config = dict(
    positions='rope',
    tie_embeddings=False,
    optimizer='adamw',
    doc_mask=True,
)
MLP neurons of a small language model. Each row is named by its layer, matrix (down: output weights) and neuron, and shows model dimensions 256-383. Each number is 128 + 24 x the weight over its row's rms, rounded and kept within 0 to 255. Numbers have three digits each. A neuron's up and down rows have the sign that makes its largest values positive.
A block is one neuron, or neurons of one layer that tend to fire together. After each block is what it responds to, as a language model described it from the Wikipedia text at the highest values.

L7.down175:142102107109101116114111111143130143156162156066149124143122157124110146154116109101140088127091088128121086117128135096158112124171144139101106100032130112107152110105147124150121093104075107155106101152098150131134132123142108131158133180116125163148112101124141163096137125139159099149106131077130118164125132135123135138148105141184123120102129179171106096134171113064109134155122
L7.down211:133164096121087126122185116136148111099140094119105134091133132095129154157136116120119169091134113072123130156104134093121121137135134152111120142127096134125123138118123105131139173143153173142134090120108134131131140134139121129121107113121134120099109114130153140113091158157131154136130089153113082169087136159134105159138148108120126145090150113115132154142119147116119145134109
L7.down418:101150155163106197115145131116177133110123129117128103116071141116129118088131131162139111120122110131124165168133137138128150100140103153121150112121120099145096152162152109093102136127141154154108170133113146112138103124151152195111110106110113087099138139134113147118123144177128165120127128153161133094139136127084161138181142101103119133113156140124113140161156119128125124166098
L7.down640:099101083156130133146149108155132133110125128107117117110146154082195108145154140083110110148152134070108085141131141170145140163108110150103118153164136127113137094109110139105171097114141118081133159091139119109104152113150082146123122165104145119123086082119123077101140130116149165138147115113130135141146154139140135125194127115097133135158115153120118083175118144145152169113176
Description: Continuation of place names

L10.down148:136179119130174136137147156133102113145080154110179161146152189123141142090141146123140126121105180144168126137141144104139139124102130150120132151176139127134104157104100129134138129078090082133116114101138125120076065103180140092122101155136136115107117157167144107126122133082105118136138157139118141159123119126178118110128117096093096165143087115091145153161118129152135090095112
L10.down152:089135190114098103142170142165158148144137164123137155061088074146147117103140129067111116149101141143145138118154123088135133129122086126131104165135169146148122089123083118117124088170115154117173139112078128105140125136173117126071118129156147122117210174131175135145155142139137128183152118110143143138156122066114125093116126153138105138106125134121119095135118104149126116116158
L10.down421:135100127120122145131109136089113149100083141126126124119131058153156108114152124109151099157139144092162118139083090169095135135141125141146127147017109142112117111146094111124115100131082150110131121126105141125121135116100108107146121118124086153105135139111104146193113163144131129089162100110121143164107139120177134148120143079116151126124083146120123107119115165158106095183140
L10.down781:135096152130155104133117160137153144150120102110138175151119125156114111122100129146145103148132159151102137139166145103159167167155134130163149149142156091111099152139138132128123126176108108093141121145095092149120134088148156109083118155146127086134117177103096135150116114139166107123086127128165097112100095121140160117114106146172109127134112160100111107125103137140116131120121
Description: Foreign name syllables

L5.down692:155111100121112157148102176090076095117097106122153149146126131129121117124161134113163069172126078141117140100109102145085159159166162103148128142185133120119125123122097155108146111161131126142165109153119112109105107103146133138097143134124141100126132106114150140153102102113111138164154165127169066112139142141104163114075154129131121134122149137158139094154115145092174113142079
Description: Predictable phrase completions

L10.down221:156106144133134124151135135054151142111142096116130120176109129132112162123131142128118147115122096099118174128116141163111145126132121130133124127136113163094136109132140137162122091126060106122172143148145114120153120108167125095130123115141096171092121147134144148112158160157120145174117091105120112138151104165125137123112078098115145119116097111113151143097146082152147094130124
L10.down235:111123139160076114088135147095135144105100159105083093108175131111095153088113130132114094084155138151152138133078129122126091125122131138140146149203110156130113121108144158136167137136147124123060144120091152119121134108112113138128149134128083150132084060100121112106105165120130115107136125129116135125146103127111146133118123107121120119164119106124135162123138142145085119096143
L10.down506:132145121097151122122133123134144137152152121121149145152117117073114144091091108131156109107113151070131117085116132163097110144108143150108134087139128139065140161110123124172112131102117140138175113138112141102107112145131173100218126147128165125103121118125133160091140113132123123135180114118152089108117103169141103108115149129109165148131118143122162131132170175108107159161122
L10.down780:092144144152106155140123110144160154113142133126146145137136124121124175123112127141170118090114167142109141123088132139142125153120126157121150161122114152104129057163159137130156115118146187143119159133143149114114124116155172100104139098120119131113123125099177146094136145145091163157182094118158100117099099166158148081145160103162180092097139140132152122142127138115148128138114
Description: Surname-ending subword

L7.down124:126146070132118108146112118090115147168161135099160123129122104158097122147130141166107145158149097130100159103105132096140103136157128099112112122120126142181139166103123147119108117132168152145119144134122109119152145129135166085055130095149107094124085114112132171127149183168083137129136125147165109104136155150128132089147181119101122174138169098175174109139124109124095114099141
L7.down297:113125166147097148129130115116080149141098146185111127111122156114134140142143119112124117144112158110140146113101151145081128097135112124112139148025118143101127118148137122121143160106085103122123133101146122120144126148160121130117125095113112098132134109103077175125112147109111136121150104136146155132119087148090157139163123147116148070173122141125102148108129095134114167136142
L7.down345:126136174135109140142132134093118174104086113108115141126143124119163142151162105135158081206107116112141180185149103104108134091116152129150109149165126133127157123121125131102126110147146156199115145113096131110147117118115149112085118111095136127129158118144161081118130146155121125101136101124167130119079126151119157160134096068124140148153154121139117127137128125081114143148107
L7.down796:119178130169167105113087115120118134099107134108132115128108158108098152174114152138139099145119098112138138142101147086099157148100143148134144114163153124142156131123097122110148113146114143175084136142120126092150148136102148154137108078136120115093083115138121136116089139195159116151097124141137129106135159182113137152159145110093108167117111127105124170154174091110140133127131
Description: Inner name fragments

L10.down448:096119104156089131125125124095113139139137152133103153138112134138134109157124156126123118093129106109134145156134146151133108143102152140113141153223099137118106116117108160155138125156141128160131144097138106125155101095134110124219106141171099130131102038125134116101116116102128093125152154164104110135116104106148127155116137139163144098108126138137138125139155163142128131102141
L10.down490:137134158160143126153129128156149126114128125124136117111149104140092127147161121116139158120126107123126088099105120144156128121105110121125126112108145113132160117119131114121149095091141108079079122133143174145115137095141115140112150104127106065097120158097159143139141067147125139180135109101111076139105132153120104068136155124125124108150152119127122108117136141133123133132141
L10.down744:125148161117107095103151150155140145140141129105128157145142167088122118141140130152138104121137130074137186128124133119125088119139132177093121090098103104138149133150144100124119123140168143112149078182084129123132096144141153130188141142118136130132132114087132106177105129175100114128142108105191114154148144102096111148150125148103096105079147173110134131112151103140143126114084
L10.down771:118132126148139151076095153145144148121125118136129163107141130128152132115103117152082149105120073081087088120159162120125171104099105133148150134209118110104135121150095129119137116119157092125111114149202127086149122116135086088138136136111099147082138104076115145149137133136126128152115152130131131126127110146101121140153120130127111124162105133117096128140136108128155135141145
Description: Post-name comma boundary

L10.down422:132130151156107110091116084090111139155163148124101168128092116074116138108098110107161118163099156110128146154104160103101127150121103103118136119255138166145107136115156109157138078125127136113093130135173174112131145106136146132130110144135106140130122113131140104141139121130113120126117117148137130119090123125101128155134113147108156106205129121153130168105146193141112102147136
L10.down463:138159127097104148115098099139109126131140133182131135086095098164179142157156114152097147126130107151134120162106130161086131094092123129149165097156111134161130190152130143175172137115098103157141134131166084097149118118183130097077124132072095158111117153140119131082132114118134143093121147107115113144153107117109159134162128214159120117181143129160097118167104115113121103103142
L10.down689:116102131133143129139108132153112140121074149112114153090122148147079158144121131091098104139089140129098080122115144089101114147133131134136160111054087163093125111167143106114114109136144126105162128136101127137090110157153103090142149084114138140104097131131096177137127107102105101136136113162141140126143149110128162120152149082145151163133134114117127166135142096113159128134127
L10.down848:125161127114142102115081156131114119142165103147131149151130127097166147139109162109162113144155141138116146122168130133128112151136149138107120097107154103122123095142142093153130095099153109146145097129092111102125104145098124119204130136103109165122110183130115128197114140113123129143116105099153173101143172088130113110124154150089146102094108157103164137111129179103154121179133
Description: Infinitive "to" and mid-word pieces

L10.down17:096171139133153101118069121185149125144142100135143137121156124135135129100138155147118169166139141128123098108100152137132116154110092145197104179115169126142123141145145127134109129076135116128172117125134136101138106101132132172174087111129170106081143135129139125130155123156170135097134095127180144142111134114103110147132102121088160094162111150101098146160143111115140118129122
L10.down43:144111131095121105154139127128100090108135117090116094121128144143169163109154120113124143147088119146140140114088123135108133135138149134149139135194116139112142121102097112122104183148101135090119137117131147174116166113169122126137110135123137092124105174078131106143106170099080086168121044110166088102133130125136131121115129114123150122138151104132168110113137117111136114100161
L10.down51:178123099098098115153108118138116133161104152126140134123121103097137121160145125166179131139121136140129139141110130109118130127152123120106168089136152131082159081118092158137095099117109126140104080120114154140098112128122136121100128128148144111105176160131135107147110156139161143171161102137123140096188109157141125150103139139111162089134151160122132121173163131139117121121115
L10.down210:116092131159143133109101130111126134120123144089104113128120111136128125147102080144142105127114129137129134103077112143154116150135122094137152126132149157128081090134087139109134159133110144126169157117117128148161116122133123133122133129164141109116161114158148142147114146169143114163115109111140112087134103063155118117084098154134142109104151171104145107127120165140126118132094
Description: Year-slot in dates

L10.down178:116157165139121123090141148125142129153142122143098167155142091164133132162109114135144093157161103133137177132113150151173145138118095143152134102200120124126134094074138139165126133136074162148149103143126132105079137125107120155143090162086142143104131069119144117151141087136096161113162121113185080121124124121116123128127098147132156145106102136102150143109120091128136136122115
L10.down273:132103143114064112138107160143118136148094090110102121105133103127144103110121132060150139146118082129117168126152126162146109115129135129127121115255149139178106118133153106144162137097122186109122113143149139132132167136097110091149142158148099119152155133155166117106127131132160128139107149147126134144122128122122139141107120170117148109153162087128108130133137138105116092156088
L10.down468:105139166160101145142082142142124144135101134117110168119141101063121135108087151123131093155153122134131150140142142097158091105106128155150136197191093136129163155138127106085120142083157144153170116139115108148114135097092137107157159126109158128139117090140157117141103096134098121148141091118129070133121096119115140179140124131182111127134142114154110111103157149101115126140172
L10.down690:131155161125177138109125144121116128149110151115094123146110094100142135126150147140102095116146138137136137151136138115086083071157159102114108106255145104120130170073087100143123093105097125139166154125114153162147108132087101118116123131135114099132099128154126115093124115171136145127113127149128124129122126152122113120145153120108115136167149128098123109153131115152123119160121
Description: Anaphoric clause-initial determiners

L7.down236:137144129113127117121103124113158183125135087101124137126167128118091107148180124081178152189091122100103112141145091162119102085138139105086117184152114177120148153126140158116124073144117100143189116125109075095136091152134145130117136158106132084134147128137143145126128107097077138089112103117142128102168145117144137157154123162128170145093123144124097103110130129098156137147184
L7.down572:141086115069112131120097140126161120133097119122131153112195119125138177146153170144110105114142144128121115168156095128142146108122118102097158121184130125129125148160101145101107122127174118156097135104148123087174104089116147148120130104141147093144156109106157132091145113137144093115103133108104057158124140147151142163120079062140152112136139134126121102099124144129082112102113
L7.down785:117151115117074088136107131107141098152137115104083139083135145098124156106102143112109110137150143099103137106108185103102123084135093133092124087154094125106148108068160102139142109101158128088126153142115142138110130143099134135093154144123120149161147121144159130144123131115146094121103116090094122128129128135170120115201140101136121129157069092140173152162157122144124087127086
L7.down887:097149119101129114105094099126132170114094143124111129110117124109182130129159144116148111116138125115164126097070137156108127061089150136081142137147100183133100182145130115127120120169115088144128145141118137083139137162136107147150126120125122138104144072137127092110139159160097162137104136157131120126123105166097122127155141137106101154129120123142135186130114162121138157127133
Description: Comma-which relative clauses

L5.down253:112163149194169116131109127171127162129114112155117123104145138112123104129121155058133136128162169112122136113115118096116102151107137112158153136122090143127133130115150111113132107082110175150170172092122077122105090131174130105124138143145102112129142137130130120136142177125109120096144126144111099105126122117127101135182114122141102123133106099101117097106135163110130125140076
Description: Month names in dates

L5.down39:143118146119129127133110130134171143141096120115081145175127112118125137089166138126134145160126100133140129131154117113125091123128125126147148167228156116133152094127175149128122106106127151155139162126142154110159155130147107133156117120131153122127116168103144158091113121131146140095104114142085113164110108147154108162155140120122146119155128113149158161173178162128107139163168
Description: Year slot in dates

L5.down342:153106123146099184095101147114074107109135092120137149136172145100136093156094121118137161112153127142114122131142102141136096150140130110115164129112139140155113125103152131164124114148106123118160090103120126136119102163120132109079138135131136147118138154118117159068112136175098134108132172075157111092094058130137101141090158164165172128121152170102140112151098144114092077150102
Description: Name-internal continuation tokens

L10.down183:123133161153118095142140164146077113139115101127151153140141115166141169121110169177119118119129126189145110098150172131157160123103145122116108112245124095121111154115119154170140150120142146097163155130152140107138154120132151130176149128121129153121176121154091157134132118125174118116092139140122135153104121128106150111154133145111140110139114159139093115120147098148107145117143
L10.down323:175141108150148120123156092138108101102081091138107122131139120133129111133137087139122134109124092174174131128107150123144120127098129119135111131255109137133125135133110143113113163138120112113165180128120137137154098107137140128149100100102117128090090124157143127096047132126138118129135102111160109115116123127121115106124148120107105095161154150105142162137120156143078133120135
L10.down413:141110166136083167168111126133125118081075143114105122128137113117132106137133132152112103142144083150155119110115108113167109099147140153118179150229105127121099135105129142083108125151139113078088145109131157144116104124108130132029153109120102133117119096153118131174137122132165151150121121112141100101108133110134143126121110128110069147139129104136142085121131126114156110141187
L10.down831:134167148125113149126150149131162156147084143150109149164144131125123130091136145168145089092108137108080105059128109157086132137115111144114084123154103127124162145078165106166110154167102125139144152104124139123130128147129109180154111130127117148138143123147092126155101109123135122080162127128127062124126116155099136135139124149100112176102115095132121139158167081116128161124109
Description: Hedging and connective adverbs

L7.down165:120150142150110112130108096136094115144105135096160100097118112141092132136087143108124116157143143131089098116135141099109121120123110128148171073165143129107144132090117103115129152131129169143120097150147172114127088148148124107119102173183159129144120189106099137167117138122083090145127132148135158118130145123108110114093116110117139131142157105128108132110120130114113116155144
L7.down318:140136126130093098076146075119132093084080101091145104141153083156129146087131059135165155105123129131112085147113096151083135123090116125161091132127160175152132089127116111137118143144119143155148116159147128131101080095102094106094127095125115128122096098101113117125130150121117108162127150141144151122131151137136165111163113123089108129128147138148134154151153129149147119129105
L7.down578:125101151112124159153154133130116139092096117115148119128091130149110105088131166117093164098136092150144113168084123124082079173148105110148116143128122108115123154143087175149133130118133108132130144100104141118111141150118097138126089106130141158134161121140086169139142080125148130151134169156135159152136106132117159133126088119095147115118122112138148117135134137143126132142152
L7.down635:124130162155065101122170100101138132128143140103144175173091110121148152128113125121129147143119129103155133152098145199111125137114092149158119165129147126104140154093118092125158116139149105130131160141113139184126152094117109139062112147130136102140169158141152125160095105114138111125156144158122121112150121124157158123152105155162123110113120129123132109175093135154122104104171
Description: Start of multi-part names

L5.down414:107079130108091125153193131106150106115109096109121107139087148113120155139104154169115153086123149097134115163167116085096118121135164131157161138093155146094151131161124148123148130089118105157151163158129120079140094103135133126167142125129130104122137122096143160150124135131119173153143172136110141081117081117127141174137134113149144104101076101125150167180120089135114157112099
Description: Place-name separating comma

L7.down299:111158114149132112121109159127126112137152140083171124117108123092082185149146150077132064145130127147087087148169139105140132122110130114128140114112204122113134132109099107124067097092109161172107108119115103123142110142139124115156111183151160114175115102117150099112141115121140125128123143135143129129130161123112114127147164131151137167174151090078154111104137129109151119128106
L7.down562:124078162150091104150127139132126145123103156140134105095090079142114098154138102156162125176108141126117100137148075148101107141126163122124186160155168128115126101129123152136122111170168109161145127113107117146133152146120140090160140140113101146129150115126129126125178147165122167124142103125120130097127126110129116140142111141086190145147121147119145099122116115127133137112140
L7.down747:114143134135129079101130075108147071199094157112121097129130105128140145146101112152102127180123120142127100160141121112055093119164164080161118120098134122124108101123125143087136140169154106104123092149145117164141085119119116162151132101127123129097126112134150146137150111135137121117116109098164153126152151110149079115129081100135118125134130100164133100111090105123137094127101
L7.down772:086145164150124151132130126141091080151127140142151142163134159116157090129079110127106166106156104094139102096101114149114143111116168139108138156117122112136155135131149123119123120121106127084114154125138180146116120124122117139114095133152149131080150102120139138104111106136136112145149136082160141118150118110131116113115091179111108134093103128094108174152103143120131168131131
Description: Word-completing continuation pieces

L10.down284:116117141113109121144095152142140111122165114095170122118150143132134143128112146112159103091127140144118106124104127134172117140193157144153111141163164108164112139137110115117102116111100131126133163163119141108115154151098142159163128137081104108089131124136102119133150119138107137138098118148144143126088135155156094167103105124180101130131139094112139149131180126135142140152108
L10.down537:142105127113164123166159099154122129150137141131096148104160122151131126150182079101152130153063115094161140103113112105140131115151148111127137149130130102141096127107079105135130139163125148127095129147160153084102147124134156100113136140136142106111122124112138083126139145116163099157122130132125109139172109083132148136146141108085127141149112111128144128161147156139146083144117
L10.down579:086143110110157130128158108143151114111160095130131114101124093084192110178113133093115122151129152167136152112098117127110143106149111100136139160082163102137130116107083131131098094174152114139128150132133131123175121132111127150134164108099140151167122154108140150158094153154140111088100168141126121187161145155102155146104136215107098096115142139102129123145117109131134139132165
L10.down785:153122146133097120077120140137149105096076163118105109142093138125142126150184109117128145119091130081148156185141105123106139120117132133139060122119121155087143150146147149153146112150140109110131146174150120082156135139123144105182131127121138086097124133100136133113126125174162113149095142139088141105145124119107163106097112119123160142118162105139136101138166084100134191144126
Description: Date month slot

L5.down489:118143134123124168120090134116117131126099141095130137148148132128149124153116151159122144165100135105143095134147118107130103141136093148128122103176138114101159148144141117101114101087128114121129130136092114084115087170132116112087106170135130093074131172155176088131150093144130165111141157105137157131123138108182186109096117114150133151147124123111136117153139144085123109128108
Description: Proper-name word fragments

L7.down25:109163135176078106093153106103171132129116091136112157114102135129143093111128095125111149126157111098160123114143098048121108119148102115153111177108114108145086096101155093130147145131120075171118122144136108124155178126106151131167141136166132093118153072092190136136110112184146111106114126125115120133098161126091124101115121139140127119096120169118103093144146138163130114122129
L7.down727:097118124127120101157145097129137159121159123139097124105081129131102120099129100133118137131135151125119144128121129119128161113111107091159136131185154136134130125139162171143130185110120181110109095166121100150108107151138136116100161140138136166110168136121112099098138119133128137132122130116119122110116116136124095136108128142104139120105135161160100143145150173151107068116121
L7.down868:089128167158123105148091117091136119168137092111129106110080100089120094156161171135145122128117095085153137130130096094141106126111079123138129124091133139148092099163127125107132131063133151141120121103131146129133122099103118133195164121139120110130145054120130133138140136111146142101083108120127098128156143130098100145096133101129140124077139088180130110133181092111141140133154
L7.down885:111131135104109104079142103118141202138155131090101153142093153155132149142144125129100133158150122137074136133102139144088113098106143129180122135112129110097112122128115159087165109164179119155114134194135116081141137111111184124176121113147134140169135094140097114188136110148167110103107130122116151125144177112109096119126139141109187125139187153163123081112123131152146127124115
Description: Year-prefix tokens

L7.down17:150091041150090089122159131134119106098138141132101091126171106077126174148115139155098098134130109154128116127123130158147187151132098156122133176120115125109086140124143162114121097124126125102142140090112106134122113114143172118135128143129142146101168105085123085175152164121119143130099124106155110119125108120100137142109111109123123100123107140198091148153112150116134123111126
L7.down69:143136108117103136122137108112146121116112131140067116110132123095133108172074105136119115149145149186132159138153115153169127107116149165147150110154089082124138141139147130099109144119137151144141104105160152080105081098105146123153162156102113145139100133139107107087130122150079099163124103127118127069126153137155114118105102082154126093103150146118135099131144168152121155141132
L7.down263:110110141166084107157123074134144115126126143124118161137141126166118159120180104097120105120126163114115125117084132118123133093129119121144137088148153172100139141107121159123098086104099132103132152144116176122125146122137124137164146142141117171140122145135094131146175130120114114102099124135147137122129096116110129115114088176168143119176087105120087130126097144153108110152097
L7.down557:147108130125139135134174136063126137125113132118146145097115092119159150138129098086161156137145124109153112186154141149148142119096154115166137126162138085131130092129129094083138131164154164139137134103099171126122132130120118117076139118121143162122133146126127127117116148166103097103132099111144127114146112112142109104172131117136130115121132166130165107143119105164115114116037
Description: Location name completions

L7.down141:134174123164121142094124092186091121140122100132107140128063144116187151135108140154110120124118123129137172142095111110159118188116144137114140114124132112133165179159127138145125123130144128161155101134146113093113119122106170130143155178134145144143098152157118132145106167124107100142106073169101123114143118101133133142122138125134135106108123133124131164116135135152129121104106
L7.down405:129131144137150122113107148096117154157136125096143118122140136134148157143182140141115117120073133145128114108114118109120108106099117121122120152114146117107148166110126110116144128136145145105151129102067147134169115142152132100119127096063108128145162135138121129112150127138128123154152122191161134132148143118140148107125152159107133150144123127148126157159105099120122140123096
L7.down406:113124128121142123142127138143153144140142117125124160116150142193103175113129201137149110168145096131088143155099119115135130121128153114114120107116134140170105190128147098135137085127169115144116111092152138143169106135154106119186078135120113146108156103141157114135153148090164108148109154134082145122114120096097144132130136136155128153137129117171168141138105119089117042118112
L7.down622:139142184123136153144112128113129127133128168114101132122141130162175141135129145144125115147128170139131169125113196098115104137117128165116117106184151124131164116119128108145117131116124142105111129125115145144148131136137072153132119117135154122167170150130096128122156112108070109130105112178134149118135072135148107126118174107120102120095091121129132122112105140135120140149154
Description: Mid-word fragment after onset

L5.down850:126168143185133131109163134160110144150119123146157158104184106094095137113108092153121114133147126101165119095139105086151113115111117184124132089253122120138094153128114131119134119179148144084122100101119140116150153138083141156106176117125113140103104088141140131095137138056151105131110121115116156130170110142103124120116094146149122140123127130135121106155127102104124091171100
Description: Sentence-initial first word

L7.down91:124145146120129136106129137120150133070097172122094126124151107111105061127103134151157115157137132149131140109120109087134146137122141151133117132114119132108153131160141097095087139117133135098104144141122134155140110140155113128124130135169145161134166076139099137174086133172159112128083125114117144100100134161169095164139135097138143168174173100130099168180171213136122110129107
L7.down368:102129121119115092141156161113112143140097126075103155170116109126142127152132124180167149151124114155118104142141127104167145147118097122103153157151125099126109156128150122120119119113153179121131133123139162132116107109096140126137143156086109163121125180143204106152174113134129128162159135153094152163080144166137133107100089121145139144126135116182140109147140113159102120087115
L7.down553:150112135088123105116168137108144135130173107130156143134111112113095146117111093135148142150083142123112096116132132126118149161123156109095134131143185118110168190053123130146108110142113174105152130101141081128128132114138184112089117127087112167130157139167163144168119124116101113144112155151130128152135137149121095105149133131166142147132134120172128105132119149072153132120141
L7.down877:113185139147142103181122128141164147149192126131131121087151110130140172110177146103118134130131140180137099115091144106115146108111118148130110094087147122123106120125127082090122096103144115150107141129166120123142164113144164096136095091194112122146122058159134107134110126114117183111116106131176144125126149147122166137156114123106145084137090094130155149127114130143125154114159
Description: Word-ending subword fragments

L10.down42:139186128148087128147142147112137138117092113181095146117122091117129159133117135093123110138104119092102145108114106139152139171146121104151111138066093126122101127117161131190161155075139134138104121117114070145111150109116153116243122123116136079130150076133157146101099078168114111128117176111142104119141099133118100155124109128153179169143109142119128132110155197108097143132109
L10.down133:091100126159166105135142142122134096146127121153112132140112148155129128144131126136102152155129119121189122100125140135128119135125157150160115143000127102108111118107157118143118103111153142132168130104100154093153135148169154136074111141164120146127113137075105154149140135134170152147083110098121096100105128111150152135127172140114127115171100155140121155135112106138153132146089
L10.down342:148082149143095126150114119136116158133128136149135126132134090120116121120095132145112114098159100137128110130119102114172105082126121135150131126223132120142063161099134141116144135109130104141107126134093151092098102110122102114129110129112100194097141088181087088120130143120163111151198134131142128123118150108153140133111107137145138113102131134167118121142080103131111111124137
L10.down687:119162172109115112179149156116112102097113109093136130104119152128092122133125131102146087182106106112140137170096119120128136118134128143150149133106144111122077117084130122114113161133135155139118134124146135115128145125151115096124128218115075123109110067141135113125145095175125108141082150137113167124105131082109133156094168136119162139126161136151130145124124155088167105123152
Description: Name-final word pieces

L10.down9:133125112101121120128111163130099108143111124117094141108123162114091162152171145157128160139124096108096167108140105137135138141168146144105129120130124167121099177146133139126116114142113100154132147077103102108109122150137120111086151125131121106103068131134090161087160106128118118136167177134174139102149064102126146116115120113138198110125099157124141125137171129162133158204146
L10.down312:123148149172113104090138138081119101114113139154140146158157147141111102180170089142155160150137099180171108086128089126103168085132121152146120128216116137125124095149132128104189158140108137122067145102153126117131147115137110129141130133168172098111120081120076163130123083155135134112129131159124154115105131088120135124127093134102090153140141130114139155104162134119123176144104
L10.down362:118165165146115090164119148111142110140139079108118131134120148116108104144120139162133169111149082130108144149136121120110146087143131115112116108092140164126105111179110121155176157092139138165126156136154149102125114130143125134169135171138109097111134112136135145106153082133108155169157158131136151070164111105120140134147115094140116135127115124144145099115119143147137149143112
L10.down684:138135105093104117133113176133144109140099146135099095130116148119136148119129108149132158126105103150104106150126154124131153148181180111093149138149147134111107140154104154118155103139153112156144124098099162146127135103105124196145146105162130137141130129128133182178139126126129137131133166140136157118133142157160119137138090123165092104126153119136170146120157129166134130147117
Description: Article "an" token